From a checkpoint of a small transformer trained on Wikipedia: width 448, 7 heads of 64 (1 for keys and values).
MLP neurons of a small language model. Each row is named by its layer, matrix (gate and up: input weights; down: output weights) and neuron, and shows model dimensions 192-447. Each number is 128 + 32 x the weight over its row's rms, rounded and kept within 0 to 255. Numbers have three digits each. A neuron's up and down rows have the sign that makes its largest values positive.
Before each neuron's rows, "fires before" lists the tokens most often just after its 100 highest values on Wikipedia text that the model never trained on. A number after a token or word is its count.

fires before: "\n" 68, "\n\n" 31
L10.gate659:177126112178143129176091069145163173104115111081137072130148113180101079153135149138136096085107138112092106141074141092092147123106105166079069118146141126098134163104124201122139147113100124156113172113146202149100141140108128118102123104105086077182110120122178130132128101161159172127169133160155109118129164128169132096087110160159121091172140098129137067166145122118148152122149135185154092120125090165089146170134105074162136062136131128131171119164151179137069051137123155151150138172145123116126164096124075130152091098131111151149131175151145111138186086111193162147174064153149081186144099115112095133123137128117139141102108151104096174138144192119147170178088129065159111077098156114166118157145093106118070172129136131100091132064133115199159128123110070
L10.up659:108170091184170165125096127087094139131166134103093134131120177065108096102156144088165103076089119190144081158091140113116142129159183154127072091133103206118172139123123131188159146107149179132113136178136155129125144095109071133129095149113132097112109069142136138108161176122143111116162117138183111090120151104094124164109162158063161115119143153115089124166115074088115105145181125170126093125144052146141119193131088072172107147080145113140115180110144204113074173158085139138105143138134135124171106089172094140127144096101140071123111143124116114071126095107182169098104109112123114138117164114088077162105045103171146125176141105112090151201118137105138139165141141168111133116092118133177089160141129164079098213129126161080101163113126128149133136118187085
L10.down659:117138110155154144123120114115151114084093088139098112081077146151090065164158164112104103075150149106096176153113138116189127144132105144136110110183169105116126115080092136138128082119165120151116115097117128094169183082099085130153115103136108124179163139088116108096134126134126142187149121121154149177157133119130105150089115125127109138157146108130166111084095140071133147094127148144101106112133112107116078100115112115133084095125160092161166159163126141110113117075111123180143116183165079125129105119112132154123006067132120116106114198168157158167154148121142148174136133079154113147172164121097133108109092099153165117155151070161103120098127112183129119148137137173130116142139123137140135123117174073169137163160134113129094151098069207164121116165124117

fires before: "=" 100
L7.gate590:109151128098116109109149145050159169156158146105095105138145115155100114132168120088098118085174111177135099087185155151134151111136183057146079127114040144123190145103162141148140126137121102148076060156174062168107175119058092128205163092149136104086073170127155084087060114091086145104140136168109075123149092092138113085145142152110147111117145104194132124113085139066148130140118149124129105133135114207086148181118135128102111122117201100136100153162145156095099173115104120160108135066157152145058146101088165127122149118142049093104174099120121092147065171114136079121107161045140107133146146054124167175179077137135144090167129126144093142084088123145163107184121172107153176158117108199154126099163175120169100137144120144129133149098125134158163110152184086
L7.up590:086153152160156153158139162088119150075164153179147137097129120146118124090081125101128054135145202144154091153183153141148065108162114139141061088106064116074128172088170154151165140174160147124059097124094142106141150146090140110156143138094186139155107133139162093131137137153110078076207107117162103062108114118135153097101130141120065092157127075134129123170092166107113115125152099160057113105102160167214163132165105169093117166117183139120153143113144129147095127112177112109130144085117143171119099109106142130129131162141109116178144131132082106154126128116122076160144153064146097163178116146114095155088111125140074100155140105075152170105107139178121183167112203146141146114133147150138129197146106126139133100196097168122155050126106157134134095152166074
L7.down590:155160131118103164161066146107109172083171098183149202114139115152101125156120121179150102164119145152139111189101127101061069123186082193052149128128123093120089127098127114104140118144166163116140145125149148103171069126107218179193147105131117094202129067143121107102172153146109111104180129127157167095067146117146135090088138149153119120166140107132129116061151102131134130139158118119137150122108167128174128082130158108132112137095084146106150176130101105136153153147155084127109101110078055163150147125111147118130115208152171165108181144106101124095103163139074158095153135170071161114153089087135102127096116155135082199175153110160146135142176115140093112124099162184066185092159150144052146110136127115100168117096089134090159137040164128115133114173148102

fires before: "=" 42, "}" 7, "7" 5, " Party" 5, "10" 4, "0" 4
L9.gate865:160093155131150166114140175156135107116083196117167142129109142132055127129110151166074097108104097120189156124137123103097095083129059098115088098103089127135166087113119128126148112136147102139044184131112178135130165114080097187084085153139181141107109127106045137177123136162101129133115134110102125099151136159130147124178099124160145130140172141162148108153086082136163183101129119166117153159109134179131102126201138115182159150034176159135104107146101177157130082067148128104158108188125176135150114125077109127111162061114112081155126182081123109100160098089092174092111108139116103164145098140121148120135105150207103117190143112137073150112122152172126075106146129168110126123123167133170172065116150145135126125125155172108128159148134123103155097134171176
L9.up865:102056138102143167135113127149119109096132119120090119143108140150137119119135103130105159128141123164166116149077117063099148104137116112172243150122107127109091076124193106161162115156194144187154169101130090198138139115107113152125156133178118153082114159127114129155151053183163135150143085141107157119128104078128101067205147108165152160077127075114140091103067186070166149131156121154197115095124161129149185171162122133151198157111097152167138087125176097139141141135171196123133151186197101091081110175092143129109124092193105081110121105110103115117110120161146130090162084175089195100183123102140145156119068110111124156130160149141127122091094096082132190062173218111098165114067129093151144119167118124206102145159160117163115120159109168116107108185167092
L9.down865:178144121155081129152145121149096160131074129171146129111136097148128093079103166152110110133084132116096171118098122118124139162100146102143110130102132099165107158040135118121108123080078075190208154131073145151063117089165142142071176122097114102117126105110142133086177144153181149087110086077113127139137171118119103065134162143174142165123112171111096111123123136131123104149151107174099178100147135164160112079111145211066082104118131172095071212115106071131128124135135106095148105139106117152120157137125101163161162156091166161180187139084108139090180095137128125152138138120094121144131103125153094111155076133132134117136141154133112195145171154150091163184166125110096108135140146124121073060112133097139093155166158131138193111117153125076159140113113207

fires before: "\n" 19, " 0" 17, "  " 13, " 1" 7
L9.gate535:074109115090132140127139147180121125141075130136100174125143099199116136131138133154121127131117145142158128119169170114129175121143090144171114130054115124141127095107082060159155068185089108095185111118112115147104201165094185086091157133105092144140044124151165124159158145167185094198165105155103103132072114107157174153121092102075140104088148139103151112085109146126116151143094105127105195130125107109126131087134182097110123084103147089174088172158163126193147162111072084102124141144104094162096157141147145098067084070118148075129148089138044139176088095155074061065147099122139140154146062119152094117094133115090081151130164132178096106077090148182078157181097172107131124125098124157140169125136091091154069175056153153094105082101187084111063162157135107
L9.up535:119187129150141114100115190119144157167072122108153109130151104135091097128139136116131140123204099155135153144164148078132170153156098144147144063116123211107099122196175169125165103072173088116064126115133157148141184111107116107172114164124071184156071142153096054102173085093104170133186166108160120136103190092135146110107136157112089129196149154112141081126131135102149091139068162174160099142141086102117138132147089089165118100082103066125084075153158117102156180079120150148072100148172044119072152099122115148151121107151172095073129126167120125095136082181182166119083076171066106129116089078153132073093110158098131182150224106080137150131140167102139158075120097035108127078079132152130124120144092103098061144080118102112174135118110074130124144104154163
L9.down535:099091110114085134105168093116180120121149117197143125147148064120040145155124151175166106155116148105162162074144144148128168107123178172214119135079118138136141136165109133060145114162127107117197110095117142134177100134074142115117142141090098103168107090157166180133233132126153090116105091182121111145067050168136156124146098112115133120075192141139142115095108145141026176134152172106119131112151209165149141119122153206109118166151138153127114112160168127140113056097139078150136091157124106130144136167127133170117127157146110116147152121069120119145134089119144121128121133078090153168115168135135170115098143158149102111115075152170054080089040091127190135178078140131167141123130108106102144146149103079118127124135103110121089140086176165090098071149118057

fires before: " |" 55, ";" 12, ")" 7, "." 6
L10.gate347:133105146133076111149131092137118108136158059103123117109126110189116138121095157133095123127118140211157134144138107173150122130135112127149186137119105091103100147109129106071105118144132101099083112081111155154096134119167145097083088147138120070161139115172172147175130181097184118102134143144171187107118118095124149058133144130195137080138086152201124176141126135106164074095113158147057134120166124182133162164189099181132155154109175120138169175114177122132102104080114183099092109140155103110177168143089143114091120094146163117120169144074123112171165128133150155161158103125123128102148094096130122114117164151123105158166121074082096155070128144138147069185145190102077175099129115086171096158127091123120120093096149101155177086128172084077150074114098102
L10.up347:135153122060099121093085167125041171118100165121096123132130102125153184114126134113094120205120136112090101147182106126088171146182160142122126093119134180116129094175183117160112113180138143077112092140155058133157118177104082153131109145111057104145140118102151139099133095139106100136184166062156095152144110147204100043124095088146098090090152128134168108091141127083089104166141056125086082156179141135160138117159170144161120093150127129095120123144066141109124119074122080177110124122116162069144110147169190116136145106150091116141084108089164172127063103138134107168127085097171095096089104196122100127121117067081170084123079200104177162155144097124150076116138143122135136184137106129143188117077084107110098144107158135109144102152129078124124165100115110
L10.down347:138123136107135145101112148127139180099158146094108135098069094116136166148116113159103107157082158129165096109047134170112174138165139145135118116162190116159123153138104144150115145071119113129141093166133145128144104185068130161163155114206148111127065145123153073146083130124113102151160106193121133157098087125131128073122097142128120111137053149099151176137146118175127116168167067155125080127193107115151145186137124109204149125105103134089148151139124126175137155157172134150174124151128162085123085171136176082122124123107152098064086139164133092161121127129131092153157093115113154148127187147132105124122103099129139078118140168153124144076141102088151135113122135090111161157146173129146124156106148105163117119121147132146094156168101121213140097130126176

fires before: "-" 37, "|" 24, "\n" 17
L8.gate386:165106149187120084120158124083129168089141139120112187163160076217148067091157141146096145138095126117134084109160125128111128139180176142120093176081097130085110138123143191124117186117115163118089097135082177076169114162150139105139098156097112140161097057123058151155123165176138110166168148166148122095142128131168125115106139153154139111131097066086138137173094181118140107085200087127139171089117112132122075165099134114146110131080116092119174148117117197096102100124071086103140131129041102137100153115164177145158146053051197095146105147093089092164136078110165113122089130143083073147131157123102035107141129113070102168169226107142119165151207120127125111131147163091085106100125138047128184130127159175098119116070109131136118054065176125172121170111148167
L8.up386:126174106075164139095099152144115109123093136155085107158089085151154134130111134113157084161149114185083100118137112092160117110177088097067100171098123106085170114143146112186166161064073132164088111146135170135119130106138118122076157109114139100156099137106057144111113138089175122159124076201080108149127142129153182097063174151121117154189089106109155158098152182135172160098085118112069114082176125105131099135134066143189064151066121100163121087107140165167101141150094087082121151132108093133116157113067091113089106086147160077090161126100088119115117108117170195136134070111113040118072178128091076141133077062110146108125096171153114145160152175111093107117136106087098105128107179152194129102120122092120095141148114085131108128139090110078130152143163130
L8.down386:170160130128115131131149113141178114113190083150133197130148172135150105170106096094083136113161100115173120174109218165132113154098151113165125139121096183160168165173098100130172059153132192136153127166079123145075146128093095164206154104047080141137237104170171161102214098138083155082129139120134131175113125152123134131143112121166118105054119104178089106145173070147110157113145128158120070117146143146159128135130141109141143127116150128112143157120172169140162110117117129149123078136186155114152160111109087117140130140149104151151050112169131132191162096100102107173121156081096187102135155111101078151163190111151129084120141175123136152072148130126110116161125145157159114132078083058142088136157093098215178103090143115100169190093124108133150153122136175

fires before: "=" 41, ")" 12
L8.gate677:145088123100049151163150165064112123171112064092128158141113151195089108113117157107082070112128120102104127144174147102146171092142136111104133127136105092112162127119081145113112079115135111107099130132116146204046133163128101127168141141088135100144099172134113106172124181127090119143139195128097079069151132164187149147164145075141121061092122139177115101093085155117164134216088138148035136144082214177143130119144168162177170133105239107158145115102077087139090116096142173111114095110135080151104116076120162160116108104125114122090143124156138080106138122150125175103068128114121099129134140122090122141164064172170084126134138140112075142103120101115143136139111114113135154082137122123151117099126154125102160118118147165208101086095093152096119153154132073
L8.up677:090113121166150162151108114141099081053184119099153127129190128097111082105142126084108119150070126108114145142115122116159153146182085084123123099130090111108124150088168118109171120218133178102145200134091137108082120120035112170145105075094109116131170182165119078163159158116104114130153133105107122139122110140171094116112080117089187059160104036149121127061056103118143117102121143189160082189166202146146142089117088150158157120089109175138141102117118151165088112092180161092139102119128129132086156128130114175064153131107099082081165131161108170130136137124141141088121119072102101169150145104118084145105136122105152087145104128157091115112134128097170098158142160143133135114092084151173074074127155137144119175114114178153143175097128190105133073157123112
L8.down677:208134095142085129132071173110188169118170153149150080167098131145060128188128135134134136171127093107142188154123113130133109116157039092109220160123090114084117108114101140124130162071175127145147136146087144124113156144158150170148149126099127153166160165147138093125165091161110105125147155140138176144080163098101099122208115147126127141102144089170071086072129142119143175091153127155114134137110153193179134090203115103118143119088103122145131104112182090156096134104134115148139133146125107117165122134173101134102132104102168209175166085114136101120145089073139073122119133179139143081155074103184131128116170140129120166130170104105125141110130091128095165189171106193052127157127104086141141184104116123103113190118104130109202191087108124120147098127119129

fires before: "=" 94
L2.gate627:152150144127113161104101116106115159108144133098072162150202137085092141094119148119109112122114140159156131199133137112116143155190085130166136096147145112124165113162074178129124130112148056164088167125125135148131128142131108158178139220150162078153176085112122103125096202151118073157118140142156169123128080114106178084164124189107142137092138138145136068172178135168096158165069138111097118186147185121098154145066034107113148131104145115136142082125155156125134135096145185179078103118162096139116142061176104112167135173131174182132147087195112087087164168123127150100144135084103144097128151138124088128119128101122171154188168138152127171149173099134168094162136145095180109133128131105140124096158130104184106177132125127163115097136147165100125154160089107
L2.up627:090141116115109116133175145136071112134108102144119105185085149089147118104196150143108136145121085141158146093163126128137158123129097108119151148109106095136125122079100122169106094090143125135118086110245100090129106159174092131082131104161059153091132142080139148144121102161214137090128123147043134094156169099095124147136159166154075152191125142134102164109080148109164135171141130110126111113090150130139143102119127161184042099146094125178150142157115051175152209108131099143127188143186140163170128094115165164091123141131112152154135144063112190170107140098168123140083097152122092120168087145119162173084090127180177127088125106154115117156078139147087143070161153186093141098095124156119078090128126168115106138128146114076169175127055111080133075125115156
L2.down627:087129125116139096134185107123150110136107097128132097072072145167167119134122122109125167131145096143173073068134099112117138121122185100115114155096070143160096125053144103093113107176147201111119081118166128177149133107141131132089106045125114148113123144129113139142177090138223151097172078097103086078115215111170142197118157070131076133197126115142152178074071155110137085122165123129106148051130068142165125122179173155158095127193095145127138124089110066075132152147091116099116156135111134133147130145105114123074159140153057111121168188082177200125121127129144097151088131169129160141138031084158173134101104145164075083099094107086098118107102173159107133106089123147103147118131099184149141142158170146064126135151159162087132158060107159161124146117130151

fires before: "=" 79, "oth" 6, " Liberal" 4
L10.gate702:096161088141167115111153168104126101129167050080158096108191114097084179098094121155094115106113132093170119117139166091170086117125174172121149124159109120196097154107109166095180105174134166185119155116086097125059173186128102160126123096125124082058148154159128109083100142133065167188157122122084127082139082121117124151069140133128105113099126126101111100123077106104119084156134081123109108189160130106068114114145074150142182057116151166085196114147135130157138105088092164161068153128171142149140118170084111120109109091101111107160131157133165115185132153152112169099112154127148143196140104184161100104130136182128114146144119113099155109071138181100093149163052110167147164091167105157148096114134159102122127125101108120155122122111124124151113163145117136
L10.up702:092143082109191142140111105143031038089227067099126105109127074173074173125146116107142119123126166138119127150138161161140128125120146158143139092126157118156050149111147106195175113129070164161159138138159098166155127097170125162184081108127149080097130178145145081127128127158110110113177106119103116136137113130132165152103111118145118100114122142094140105181108110100126094172147109142126088131197164118122128087166150165110167104147154149096165120113099159176111140083146202099081161206184117123124125181088152111139107136049135073115157175106170095151137129154141121113116130114115101152124179126086083162151172193094101139136107095102088146131065121140117138158166088172154138168127077120111122100190128086158088102073095096158064155143099106174103101102149105
L10.down702:166169120095110120119100093153164132065152149112136139130076153166167143135163128052129163138137177134110164086161107189070157121093082081113128062072119094065106165132086121116121154056112114077142199180173164121185116098125108134132136137154103181121126128135128151161168142131147066108151132156074134126126115081137114182158089094165116131156120090061110126106183103137088152126094076178128170094157129104150138166144130122120105198112089122101112119102107186156060102135172147087058123174093152184044174175146146139116154132071171125102147143088087117128145154146185127172135080145130065092084154106112112129130132109100167114082121133150107122146103153134138168146100155084110114121083115065080207116187109153142110180115047092144137123167137116105209107114153092

fires before: "=" 39, "\n\n" 7, "-" 5, " a" 4
L5.gate210:075126143131140104150111111143120143120096141147124134085093140181129156096157096068118149126113084132119163098155150135097109136224161129110074123118124124141094073099080144126124135165175148159075091098094118113137182127095137159101111147158128050153070074161123095081188185183142113148164176177161109099128148176121079152081182167143165102201147114158166118152090119113110096136081081091144129131174147146143111178078139146150153149128185083155139140121118104119095095119114114125150169090086162107129130144133094185038099100140103124114198129166097103140121088146161117149090134102115126168149137130106113116158149134119130122144155126095133138140161150130209150150093133103106114088167099178115108144108116170024132168160115087095111079103122134137117181119170123
L5.up210:148143103191117164171146107098112075099064157153120107093106119143133146095091133144102080113108108242163089175103123154178115129145062153166114107139105159171130144090166103120123115066158145146150109113168183138153125105127086079114115100094105156168059097104093067085110134126119095128158145107131152074125168110166137130186191121123158088117099034102137174097163148096196140158167046113111190145174173129195117120145117127172163127114124147098117102118133216130165156088142170103132095144137048171194132115147122163145111135139135131112120142159132097132095100154130132172120143137114144145150121090082068143086103099175114096110140053166111087110149131145134084118159156158100186124089096133131186102099146146104075132157069047150100157079065126100139068122164092
L5.down210:149156136116136186195158104111173084043106126155149117093147114133133122097118122086103146131096112238162097128108082175157123096160141179163134131131161172130100156083127162127084111102164149144107096083144156173132124124120070096147135086071120151144087032169105069148151116089119136109137118127132119120142166128148114086177169117131088133122164057119144117114159104141122087115119096142134175113216126159173122117122096123165197218124176131173135100150139191137165088061150158169162136143113050108177085133143145147116119122104128150092162181117112081077090090107119112187123197110154126173178177093083125151066131124163136108137145118180097110121141128136121112117145171184050187151123118123122135115071086110117092117156067067112122139075038150102181084120189133

fires before: "-" 81
L8.gate69:133130168123057131130153094124140125119090155138195105169122149184160132051134096118099155117156138140158143113129122114120170133140133130145095115109104157165155135154111140097089149156115094111111123104104131140198125145128098080160137108105104169132127106208129115156175171126108136142149105126153128109114118144156157170136142144138155160191183192197124185102119117120124165189080150092184185144130127142086139139167159125138130096099111120190161187131115120125115126144121113104155092153149013146164147149084165118100122109082117160141132203140126048140093128121162178086069138168142130059132077099162098175088106088138095150175160126118104098138118158080155145149139148132103028135136115179065128033184161079111131138143133085131168160138086112170102108159106120
L8.up69:130134076112146112134163069196058083089169100098166084142186143058156154126153174129097129134153178065134071149084123087155140119132132137090112110113112137148144110129158173138057092089093158130150158141099084118137118135157112129163065152153110190127102104118140083111139137186150151104141142074171133136095115158133149085129096157136127163201139103065176115117137215127175162084083134090152119058089138093144170142142141121168102138074125167120139118172159088161129108122120126141078113108103131105115150203163130095109136143128120109123129153106129072137176095149170116169133096133114119132148126144093177095120079064206092129126176152127097153150178101145070146106147109169127129153115172160124102072110085150114118140211135120147183191141067134193084075177119160
L8.down69:182114104123126186111093154147204167133127132118129152086190120114158126224097142165143089124176210142095144142148131112120116076149077104125198168134105112119164075137137105104173189094159118128108132206171142125139179114149149142108166141119135149119158127153160095151106076089125091147101115134107147092098104106114134113182133177162093111096100189148130147127139139135091095192193124113162121148095125161141118116155157108143169151145143101138141169154188134113142147104188149120104060140149148146072140166144097087112144163211142144119118083116147190144121034071159094087128128145143158140094208100060122083139157168100109153130173202135160174128135143148137163109081101106132150161169112120182123148098137090187142184116126165142101156097117065107174146143133102

fires before: "%" 51, " |" 46
L9.gate215:117144093145103132146172142137147143180102106116105143141143164182125139116128131133146171094149137110128109110129082091184117061115162179126158107075101124088150123109047134117090110147113104136120113068132139170142200106120152196183114153106125127169099119134114130112137119107150138156150084203142142094166143129100141184116115128118126098199089178118130148164127052073078123154180143124123169101199125169089111121147086147109099116104103134174162101101114162086104123149023102085165125106138131127134078091120075144132128123132109092088159070112165068106150145140164181173161090149121111076136123134149147096086129089189117118149112069100119173144130145171112084137126143139115106112127107081155122112097160153099151170145171070151113087025097167148189065137109128
L9.up215:175091146076097149103103113117140097073128100156133134125130138160113111178111127117082163144146138080149077170099111142148105132124101081105138129132108122114147126150097112076113096141085136078158153113145190150085113125155166163073112173069088160098151167151118141068105155087223053176124092131131189113107127151098184216155100119180100160104129173121085109119125123115141134090194150147123097101183116106162130117204147176158128135141131170141103171081162090191065131112079153090135154132157081159178144146160118119137126103235159062121079151111162098200144112097089135158154170153075157160112054090184093118133129163103152122108138132067127175156195106144056102141192156169112119118133079097139177140088077128105160130111166103113169121127148129126129077112085097
L9.down215:107079127079174132065155148104151112121105147118143122136155111154111149204061153127116146116148173121167155075118087186119064094087117136107139071143061134205132197191130126134140125091138111143148079141135162144134103104091139181131098086154190084138090158152172126161100151156124122116096150137137156193072154101136141144118110098162122083128158170108111112164104105146104213125119108053126102122109146135131116151140126171093154113133136083133140177120114105175176110157107107155117090077135153168153163139122069116114069131113126104121116103141124133065067105133101124121114163234153083144197139091119089107224139135096080124087110090146178120099169175118171090141109185187140130134140199115161124186048122108132099200083062178170094109158110114131154157105107144

fires before: "%" 28, " |" 27
L8.gate319:155116169130098084140132185122121160166111172064138129072101102140094122121091129071082155109136164123208175109098150058156105086106106145143130139141132096187117067114071115122086117155090156178065145049125172114077171116107106096142069152118145080128083164152166123099173138117126129124202137180124139115138140111132111154163113146147100121118152176140118159144160132114205091132132137117066116176170111099130156150167105146197156105115157113075115123156091104116162145114108153118110126075129087121109121144117127162090118107178160091082108136132106136141093108097132097107137111183133073091139101092174088102166125170136095114163162125099157111067197131141134108141071142150129097087096140129129150084104072145186157120085110108133130084134181078136175073121107127
L8.up319:096142100128104131175097186140066149183117135118152188136086129139111199142145130078162139085181097117164177164114136109136075207127046102164104126151090140133188109148139104151111087098138145125045148077069152102047160080154120161163093119155135087197140160168150131134158135155181138091116103192139194140102125093088193142177112182175118095214129162121131117140132136108208121103066127146180145108203173134156214162125061143155136133110114131119139107158149142137140154137127164096098134111180090121111133104084108120128113122191152151097104130145125155130063106120101090133147133152102104053236125134140047102161157129147141113080140091102139157101147145126151084132070166135145111059113154127098164080128156123154128174114182062086135142113103088110175070098138155
L8.down319:138155111118135186120092160103138120174106151083133186168188097081092081141148184193144100187097208145120100140135103185142092129195165122091107165134212105138144171127158142090103142105097076110170103085115158184074137197159158144120220166121144094146127160114132104120148156219133136070071119128123125158095117153152167146122184184141159127177113103105086124081065152120101055154158128140171146076138118123173090075066128142134121068168108092170099134102208110182116077112140130151133092145130139171064056159140115089171085135098120096131061122129114140113113119123151081125178198108141152171160122086111121143096123122153145129109170096112180112153109131083142078151096135113182155141139110099132152165104140091072127159188158081125105098108062142165123095168161088

fires before: " |" 22, "," 16, "\n" 13, "–" 11, ")" 9, "." 4
L5.gate802:130086160096094124059157125123174210092104181196105091133086115155122135190174126142152144138114094108167105193142144124161124144178074074170104095102115150169107097177148034165162147150196166124123089080168111167139069121148131117137072108111120136089098120156160138107159171155190156121164127123094148090136159113119167151165117193119115111139143138136130120097090118093109156113141103149101197139129150074153168139130160164154093111149161120148117151103102120125137177134088136113181173148169078151126154122122184121072083180094094094142168139106084149131094131126126134163127125187165091131194129085126167100184090155117128154143179096136135171171144139084113176107090111156136115082096093153181169089147122158140091159142111130077100101137093150075081073128075139
L5.up802:079064120094139113130147099230138113161119141092095111142189087074086175174066145132161165141109122146157112107122119101126045095160130108078137142133094141097179216160166179139079109126080080097148148119142122153139132162058144111135098111091168086100097110115126116168062121168185157099107086117112102154144139123198124122132091164109123200141137121126089109127116135155080129110157169149099193137139194155142104092111059120179072178102154112125106136184098080106087105162165113135135078152090097143105115083068142146083094090162108135091146108113136136100155096139149165105101137110084048138166173112113129142087100132124128130079096140131164106172120159156173074136174112116099136116166093095153091158113139145092120156156191067126117100150148171157158143179195126
L5.down802:176185151167157189158112147062153153069184160146162137111104141191183100142172106123082101103130094094116131135132167112159197177139068152165104131110183127167097038179107083135176141133254126152134152142144142160119146104166111185118131105083075203119126164173145117146197150120108131125196136126130146086119124131140105141151120178100139033106129157164171127110157083097158130114150120139148084181073080075127149115188203156090134096126125113111108174088136132153136121119145171083136150147170157135113137170156133100119104159102158131153107116145150136141134119132100139112136094151142181128147110133098158122170173128130159130102142108109113168066164087097091171093148128130190124089107140169118120140156117150167073113076106175116106107132107130095088087085057092

fires before: "=" 98
L9.gate418:051155098066046134119148146172152082100105132104088170135169137172173112092097179069163142160136144158173097122155093128103160107145127128116082162107090145153137134100032183137176111156115096138102128108149130057133112118115119111150098158165130100107142181122114170160116154147122127135154095136150145126148148138144204176074105106115152107174134109167069183141129135098160142118146201139089139143170107131141083126120141167180083142096126157103145108107108195105121052111125102130120104148147097195122149156077104166123125109094147157074182147120092090118110182125108136155136126105171094149159108110101076130083121151187094139128151107088141145149087157179095123165090153104150122078114092096145061061137106163175142166099151113122079154148061127136153170190137106
L9.up418:076095198093072130146115147106105094090142134200089127119125117126074141177086162156112053161129139107140109134180157069137154147148124225093179124064114136167108137103152142133132129119145140119154154137094158057168143153129157185160100116140137087115140133108090109095161130124183122098160113152164100112147124161161181164138144060110183080157161160186079134126098112055126165109112078116115178125102152152103095126181124164146144135159135119183196074110016163121101130145147166142116143160142099104136139122117119185145117117159115168091159130115121160124123123107099068176144135125145147154142051100147124170158162170155116152156184120122115156161125074106138116121051087099168130133141125131107142076139090098183136130081183181056129075121126124099114104103166164
L9.down418:170118112089124076141113178152138124127120080110135129087119151140139129114182105171147138103148165114040138150126181126097147187162134160100134112153121089120087111083076120118130162115170144129128117096148126185083175134119131150105112137140122060141082121150159122086127099197142135116174120116167149152147107079086157042091111165127135108147165111086097106085113149131129191161103074123158136127095121195149216153164112167126148121152066115137154125169138169167101106086162065127097138133133146142153083067147087183146170152101114123117144067142115110128115115172160145172082121147092126105172150105099077183129127100140065098177142155111090156116150084140152133148159148098127175134140136091088113172071084078088112171121113093107160141083134115045188094082148122

fires before: "-" 42, " |" 13, "ro" 9
L7.gate876:109142152080159151109127157091094128125140136184077095171093173198154137061147172084142142152129157142132154131133147089205114132120094055084126071084098148147189148118107116142151174166120132112050157082077130113087134142149131079104114110146127124179082157166173151177165134147153132148118129127163099084182095129139073126085090122189146123125132117117144142175183122082141143075075109165115183089146107102160113220185113177152094149107099153180093145076169170153136128113145116126153133066137104160157159105121142134119131118170131134101163122188095081124144138119093177146104117096170109080178139161123154159129143121150106140166136078148072100119171146162182094179137108096175082101170126137092188082106152119150088107102144109064189145111112123106125107137130130
L7.up876:165137100059170119115129173073072168139125071194136187159122100138124140144128140101101113107148102082158106124175120083111090140165105118051098158122114139136099148136150113096159175135147136117075132180130191129121122129086087097170126139158170116131127057137112127121127143094151079123172079112137111162130138124145143172147122138152112148170113138139130112139172168127120119102179129137115143117157178070136156094143149156110090071121092133124130122093141150118097176069107093136124175100106115140111150178211178156097130083166199116149191192151094088117127115124105180178093073113144075144130162119097135144112099082162127125106146132114146118213080098109135076145058136154159118137128118124120137106094120132129115148154102109103136133133174089104188149150135085
L7.down876:152127123130107131155101115140136153130169106128082180131209096121121096187104133104158118104110143119149108156114144120098114115109093145113138185153162096157135136066142188122129143079101116145170107155159131131112104137127149198135110101131123149044115123100104111106130145168132158097164139109089122083105131141176118099185121169126122078100081115184136095093116111130146159185191153125104106118113167082124084093103153121170194136150130093083181172190135144159192120136135131163135079141100187100106146091119119153089081110144122109142060146092146114137111129158084084099105111097020110200091118076135062115111154120114140122117100127111193176091186164107114133150159143135160177184135165092165091129096092083127141166136102146167131143133094139166148195163128123

fires before: "=" 63, ")" 6, "ular" 5
L8.gate689:066111172109070138080103141145206125108138122136143143126070094106119116150154119081060103112157172105158128144143143102099068100138092135110096138096107157145157103103135159087141097171194106123133159109081125149078151124088127076207086111149185105085082156135140124154102069154137139154111103166133140090105086138139115132120096120137099096109135112128136125133108130164134153186086154105113176117156131223149080138151083110170198126157169134082141117166082106130122075122151143103128154158107152128093134130118160203145149107141131054120137083129137085114124184137104107092098121061138167174101106094176143107202088184089116145109142104138164169124143184137133082103056155057094152122097078123137109180088140154152211069171156135127089097085163148086063119107184131
L8.up689:078127110140140125138162099120205125064142125183109149157079137089051140156097109143139137073113135076115152188140150156096105157153096126096124086112149170109122120115122106123163133132127142113124208154133161117123180136180149146146111094165120058117152140155083100127076067175131108115140108171084174122116097142106159146129157162148161090153127137134121140123085221149120161098071175155170131054129130131099096176152154115127183095111153195119062129164131157167098120143115127115138136131125119182076108127157093174100171186119155150069122086156094161093116164094143108103110176108118179121156113100106184160151099140174072123168123121105183166120130116103168152145132176162081158105115103102118127127127071135146136092126070142111147186112100156131082134116165154
L8.down689:179141116148138130130123119098178078169081117177132141106161184166145129128142145185161212116142102125078109108122131136123153134131046097179150128107103096118119164129136039153127095086050063152136172130121156126145126130138172126088150120083076138160136116108043174094116104143198097136198129084131090157121115144093139102153137106093134216125111171164165084191196124146156120121141173177106091121098143146143101136147214101123096103076083168116099177137166122172132185132168138083126118116140096089158154138132100165094118115112177163138128094091110134099097097093117100115108179134093098109124120099093082192090175112184118104180122146194089123138127185101075140172150154190120109125111110111102172084150098126139080108109136128087187117131090043128181117135124118